Weights of a small transformer language model.
Size: width 320, vocabulary 8192.
Architecture: no position embeddings, ALiBi.
Training: a variant of Muon for these matrices, 429M tokens, 6545 steps.
MLP neurons of a small language model. Each row is named by its layer, matrix (up: input weights; down: output weights) and neuron, and shows model dimensions 192-319. Each number is 50 + 12 x the weight over its row's rms, rounded and kept within 0 to 99.
Before each neuron's rows, "fires after" lists the tokens most often just before its 100 highest values on Wikipedia text that the model never trained on. A number after a token or word is its count.

fires after: " in" 19, " of" 9, " to" 7, "-" 7, " for" 6, " (" 6
L2.up60:48 55 41 67 79 54 56 58 53 72 27 53 30 51 36 36 47 35 66 64 40 44 59 60 47 45 47 47 45 41 49 41 48 27 39 60 52 44 38 44 46 51 46 56 59 41 48 37 30 48 30 56 46 52 63 46 47 45 52 68 50 34 41 47 56 68 40 80 38 38 63 44 65 81 32 33 55 46 45 78 61 49 63 50 49 49 51 51 54 39 58 68 54 64 52 34 56 50 53 27 61 63 49 48 79 58 51 40 28 52 42 43 47 42 48 45 47 55 63 57 42 45 66 56 49 65 54 49
L2.down60:72 32 67 42 32 61 35 38 28 30 57 52 64 65 46 48 80 77 45 69 68 64 70 62 57 54 67 65 47 40 57 43 57 41 58 51 30 45 48 44 68 45 59 32 63 34 56 50 67 56 36 52 39 39 45 38 53 71 44 29 42 55 60 38 47 50 48 54 62 34 35 50 47 27 49 67 67 57 57 32 25 55 45 34 52 48 39 62 56 61 39 39 53 53 33 57 52 32 51 47 37 44 60 39 52 46 58 69 63 50 60 37 49 48 33 44 49 78 57 44 41 54 62 62 44 53 71 46

fires after: "\n" 28, " of" 10, "-" 5, " as" 5, " be" 4, " (" 4
L6.up930:59 51 35 43 41 44 73 40 28 48 48 65 45 37 58 33 59 50 41 60 29 59 57 35 54 67 48 62 76 61 46 53 54 39 47 59 26 48 55 53 47 54 62 60 33 63 41 52 56 49 40 72 43 51 38 14 62 68 34 47 44 45 61 28 23 48 42 39 51 55 39 29 38 46 26 56 52 39 56 33 41 55 79 49 52 46 60 39 67 41 48 68 55 36 44 51 57 66 45 53 49 51 53 66 46 47 62 57 47 68 72 41 57 45 59 44 81 37 30 62 45 51 31 51 63 65 41 30
L6.down930:58 65 40 53 44 42 55 43 58 62 65 64 65 49 57 47 68 60 52 35 66 68 46 54 42 51 68 69 65 18 62 47 58 56 49 70 52 35 36 56 39 58 53 37 43 32 43 68 60 41 53 67 62 33 49 41 61 62 53 42 53 66 58 58 37 41 49 32 53 48 45 32 56 35 42 45 27 66 59 46 27 47 39 55 56 50 41 47 44 49 28 57 48 52 38 44 62 62 49 45 32 30 40 32 54 45 53 47 40 43 55 49 44 64 69 37 54 73 39 51 34 53 50 48 61 46 41 54

fires after: "\n" 25, " (" 21, " " 20, " \"" 12, "-" 6
L2.up1114:41 57 48 67 63 56 38 57 37 30 56 44 40 67 37 35 35 54 45 57 57 56 46 38 53 51 61 44 67 62 57 46 59 50 63 51 53 45 52 69 42 46 37 48 43 41 39 54 40 57 55 53 01 60 41 44 51 63 76 43 32 41 73 42 46 51 59 74 67 66 59 43 50 51 64 57 56 53 39 44 55 41 60 54 39 53 56 61 51 65 32 32 35 40 41 53 59 70 35 46 40 28 47 89 50 41 54 52 53 52 42 31 43 55 39 55 45 32 53 71 62 36 55 66 48 55 69 44
L2.down1114:47 71 41 52 52 43 57 35 37 63 22 51 48 54 66 39 32 38 61 35 30 61 36 49 32 51 13 35 61 48 39 39 58 70 41 42 48 79 54 52 50 46 53 48 65 25 61 43 62 69 33 49 33 57 64 35 41 43 27 56 48 47 50 70 75 53 40 25 63 42 42 40 44 66 43 33 49 46 56 47 64 68 29 64 46 39 33 50 49 45 48 44 63 29 51 41 53 50 60 42 63 60 49 45 47 62 75 51 71 42 45 53 56 42 33 37 43 44 50 37 42 57 48 70 50 30 41 45

fires after: " |" 32, "-" 12, "|" 5, " AUS" 4
L7.up510:51 36 08 35 56 72 52 48 59 57 47 42 40 50 42 48 45 54 79 54 62 70 55 42 56 53 51 51 63 56 54 72 37 62 61 40 64 69 30 44 39 29 48 32 35 46 46 63 44 66 67 43 40 37 65 70 29 61 50 38 45 42 61 49 64 38 54 55 24 63 34 51 26 55 59 58 54 54 52 45 59 66 39 57 52 37 33 40 54 48 51 58 42 48 59 52 56 70 63 39 74 55 35 59 53 65 55 36 49 54 62 48 58 46 56 41 47 42 69 39 45 30 50 65 46 45 43 65
L7.down510:49 48 51 13 40 61 57 46 55 44 32 50 44 53 45 41 26 48 32 52 41 57 30 68 44 46 57 60 63 83 52 45 49 39 44 46 55 60 60 62 70 39 53 60 24 41 16 44 41 43 54 63 64 25 54 44 49 62 53 46 51 47 51 30 50 23 50 58 32 31 42 37 55 55 32 61 53 47 49 37 44 41 61 67 50 52 40 34 45 50 66 71 42 68 27 75 31 69 37 53 41 41 68 55 41 36 61 21 59 52 71 42 53 55 56 64 52 56 48 59 34 48 71 69 48 35 58 40

fires after: " in" 40, " In" 11, " for" 7, "s" 6, " of" 5, " as" 5
L2.up594:40 33 39 51 71 62 57 47 57 62 37 50 60 49 56 65 57 38 56 38 50 44 56 59 43 71 46 35 43 40 56 73 36 46 59 47 47 46 38 54 41 62 45 47 61 32 53 33 34 51 42 62 69 63 39 50 70 46 71 57 43 47 63 60 46 68 52 43 45 33 50 45 69 67 54 36 54 61 60 39 73 57 65 61 25 56 47 58 75 41 59 53 43 34 33 43 52 53 56 30 44 60 35 46 26 53 49 58 43 77 61 43 31 60 33 31 45 31 41 41 41 53 47 58 63 44 50 51
L2.down594:56 56 58 57 40 47 35 46 33 44 48 67 55 52 33 52 59 49 52 53 44 49 70 42 32 38 61 48 43 42 46 60 45 53 41 67 31 54 49 64 80 41 61 57 35 57 52 48 55 58 73 50 27 45 74 58 49 51 52 43 64 51 30 65 49 90 57 40 66 65 37 58 46 35 53 45 40 52 39 38 47 57 56 49 46 56 43 44 50 54 49 60 47 39 15 47 60 40 49 24 68 37 41 68 73 57 47 47 65 65 44 62 49 55 43 50 53 56 48 49 61 64 52 61 49 43 39 53

fires after: "\n" 23, " \"" 23, " (" 17, "-" 10, "–" 7, "'" 4
L10.up538:66 61 44 60 49 46 34 67 47 63 62 51 69 37 67 44 39 49 58 79 54 45 50 46 58 46 73 48 56 55 54 58 57 47 58 51 44 67 52 47 50 30 43 34 51 47 57 67 36 53 60 76 25 48 35 56 60 42 57 50 57 62 61 42 62 43 60 58 60 45 55 37 57 68 66 40 58 51 58 64 43 60 62 27 83 55 64 51 65 50 62 54 51 41 40 27 37 42 40 54 38 47 52 52 18 56 09 58 50 56 54 49 43 44 39 33 44 33 49 64 41 50 41 34 63 35 55 42
L10.down538:65 22 37 73 58 56 47 49 50 68 51 56 53 63 53 47 33 52 39 37 56 39 53 31 55 41 50 62 47 49 52 51 55 60 37 45 55 47 55 58 74 49 45 42 48 53 29 58 52 49 58 41 54 59 24 24 51 36 49 38 49 52 60 48 55 49 54 35 63 76 44 62 50 55 49 45 55 33 58 52 66 50 48 54 60 27 42 40 51 36 41 48 40 53 42 57 34 38 52 60 45 58 50 47 51 62 36 57 42 63 54 40 43 36 47 34 46 26 37 45 47 55 28 33 43 64 49 14

fires after: "2" 21, "8" 19, "0" 17, "5" 14, "1" 13, "9" 8
L2.up640:46 44 52 52 57 49 52 61 58 55 56 56 36 50 40 32 69 52 70 39 60 69 45 66 41 68 26 29 36 38 40 36 50 54 59 41 34 50 33 40 70 61 37 59 54 48 48 66 46 55 44 51 59 44 26 31 31 48 53 55 33 41 53 52 52 70 61 37 58 46 40 57 32 27 59 61 49 52 36 64 61 57 21 70 54 65 43 28 39 30 61 39 50 69 54 38 52 52 46 37 55 59 65 61 34 47 41 37 66 49 59 29 38 69 67 46 53 67 48 46 27 30 62 49 46 69 56 60
L2.down640:50 55 52 61 66 49 45 53 39 59 48 62 47 37 49 45 23 36 65 47 31 71 60 52 14 53 49 39 43 48 47 38 42 53 57 59 39 65 57 28 67 53 61 64 52 33 39 49 46 55 67 49 60 37 39 48 45 60 47 55 39 75 33 56 38 31 35 68 71 29 24 36 49 48 45 69 35 43 38 49 53 56 42 46 38 63 40 39 36 66 51 29 37 31 28 48 84 41 27 57 48 48 57 41 35 64 90 49 38 34 70 45 40 51 65 50 53 38 58 57 62 46 40 53 24 46 56 54

fires after: "'" 20, " well" 19, "-" 12, "," 8, " (" 7
L2.up719:53 53 38 49 58 42 39 58 75 54 46 72 65 52 50 40 32 44 51 51 39 53 51 75 47 68 45 29 51 30 46 84 45 45 57 63 58 43 45 59 49 57 57 55 43 48 45 41 52 41 46 51 56 57 37 65 47 62 38 60 45 69 61 40 50 55 88 77 58 69 58 50 50 61 53 44 50 34 41 51 40 55 45 40 55 45 60 49 46 57 46 41 53 51 49 54 60 49 48 49 66 64 50 49 64 56 52 44 66 54 37 59 38 44 56 55 36 34 51 64 31 56 58 43 55 66 54 30
L2.down719:48 63 37 32 51 62 49 49 50 38 45 69 67 37 37 41 50 40 54 40 60 64 67 45 59 51 50 56 43 27 58 30 65 58 48 47 65 54 50 56 51 62 58 75 60 55 61 33 50 64 60 57 52 43 50 25 41 67 47 54 64 61 50 31 53 64 60 56 49 55 40 52 36 35 57 36 64 52 45 40 50 38 53 51 50 50 53 58 44 45 44 52 52 47 58 20 69 32 51 61 58 40 46 40 64 57 56 61 59 23 51 38 28 54 55 62 70 58 46 67 25 83 35 50 51 34 69 61

fires after: " " 76
L2.up236:80 49 59 69 52 63 41 33 48 25 37 30 57 48 38 45 16 42 57 40 63 40 44 54 68 53 37 37 41 48 56 50 69 33 31 63 59 53 49 49 22 46 45 54 25 58 47 58 57 70 67 51 33 43 32 46 41 63 45 43 40 57 54 55 56 55 60 38 52 49 48 51 43 47 58 40 55 54 28 43 51 35 54 67 41 53 67 39 56 47 22 62 26 51 37 55 52 40 63 51 50 52 45 44 61 48 70 39 55 48 54 45 63 49 39 73 57 55 47 60 59 24 49 43 68 55 71 31
L2.down236:33 50 24 47 62 51 41 26 46 44 59 33 39 78 68 35 60 44 46 48 51 58 73 53 54 55 45 57 52 41 58 42 20 61 40 55 55 65 64 55 45 40 46 42 61 51 64 48 53 54 35 33 28 59 56 54 55 54 26 55 69 39 42 43 47 41 48 31 68 59 46 55 55 48 43 54 43 61 38 61 39 55 48 45 63 18 50 46 39 53 30 63 55 17 42 39 64 53 34 40 62 49 39 50 51 52 64 48 57 43 54 57 46 56 35 50 51 18 45 24 32 60 44 68 45 56 46 49

fires after: "0" 21, "9" 16, "-" 11, "–" 10, "\n" 4
L7.up934:31 49 33 52 67 57 47 43 54 65 69 46 63 16 68 49 63 57 53 58 63 58 52 45 68 56 48 33 66 57 47 52 65 58 38 38 38 43 26 67 43 49 55 61 41 42 51 36 50 33 49 66 56 44 38 51 48 38 58 59 55 55 48 37 42 49 53 40 44 36 62 43 47 33 42 58 62 53 48 27 49 60 30 54 77 65 59 40 73 65 43 49 54 57 37 42 66 50 34 49 39 61 50 41 56 48 56 35 76 51 44 48 58 52 76 17 51 39 47 54 39 46 46 45 48 68 40 45
L7.down934:44 36 29 54 43 33 58 51 57 55 49 41 43 54 65 54 59 61 39 58 52 65 49 45 49 47 61 59 44 58 51 60 64 33 41 50 49 53 29 42 28 18 44 54 25 57 63 43 54 46 56 46 52 47 22 64 41 58 33 60 61 54 37 47 58 61 47 44 64 31 66 60 67 47 72 45 44 47 68 59 49 53 48 64 80 39 35 19 48 39 39 51 59 39 49 69 49 36 53 40 37 72 56 54 55 46 40 42 56 34 56 44 59 45 46 30 47 46 61 65 55 61 24 47 47 43 63 60

fires after: "8" 20, "0" 20, "2" 17, "1" 12, "9" 8, "7" 7
L7.up909:41 62 85 50 73 71 30 51 46 61 66 58 70 47 59 63 64 55 65 67 55 49 26 62 60 71 61 39 40 27 51 51 50 71 58 71 27 57 66 41 55 60 38 57 35 45 56 49 31 45 75 23 25 51 45 58 49 39 47 66 39 42 44 39 50 43 37 37 43 13 41 42 47 23 54 49 43 48 24 44 61 70 44 47 41 52 60 58 26 43 54 45 40 45 56 55 59 64 45 59 44 46 28 46 27 38 33 52 55 78 54 43 33 62 44 40 45 44 73 61 38 56 32 50 54 48 48 70
L7.down909:22 50 56 55 65 33 36 59 48 59 51 54 41 50 39 68 65 44 48 49 65 64 58 46 40 52 57 33 39 52 69 47 56 29 38 58 61 70 40 34 55 59 66 42 32 48 51 53 72 68 51 52 35 58 49 60 43 30 56 77 26 39 22 32 48 54 56 54 57 19 52 52 65 21 45 66 46 64 29 58 61 60 35 34 30 43 32 34 42 60 59 40 57 55 43 55 87 72 46 46 48 33 12 27 48 53 61 36 65 52 48 44 58 48 65 48 49 63 65 58 52 61 57 53 56 37 51 48

fires after: " |" 25, " A" 12, "-" 8, "A" 8, "." 4
L7.up902:46 49 50 66 72 57 37 54 53 83 48 33 52 59 49 31 40 85 46 50 42 55 51 49 53 65 34 53 59 42 56 47 46 37 62 54 46 65 59 43 34 55 46 40 50 47 47 64 72 44 64 67 42 38 56 33 27 61 43 49 42 41 58 48 34 21 32 56 48 60 44 32 39 49 62 72 37 58 63 46 40 61 55 32 46 55 58 51 50 24 28 60 65 48 59 54 38 71 59 51 48 45 50 65 36 34 67 31 54 34 63 39 64 64 46 62 62 50 58 44 43 36 59 66 40 40 35 48
L7.down902:51 44 41 40 64 47 39 48 56 72 58 72 69 61 57 43 65 50 27 32 54 36 60 59 59 53 43 44 53 43 39 58 27 43 57 44 59 34 38 54 42 43 60 53 44 40 46 45 47 40 56 56 49 43 44 62 45 47 53 53 68 51 54 39 75 53 39 58 30 46 76 15 39 44 34 35 49 43 57 36 67 51 67 38 24 25 49 52 56 55 45 52 58 66 36 74 39 63 55 63 54 59 51 43 35 44 34 35 41 54 64 58 54 52 62 57 53 56 65 60 45 55 63 65 58 28 68 63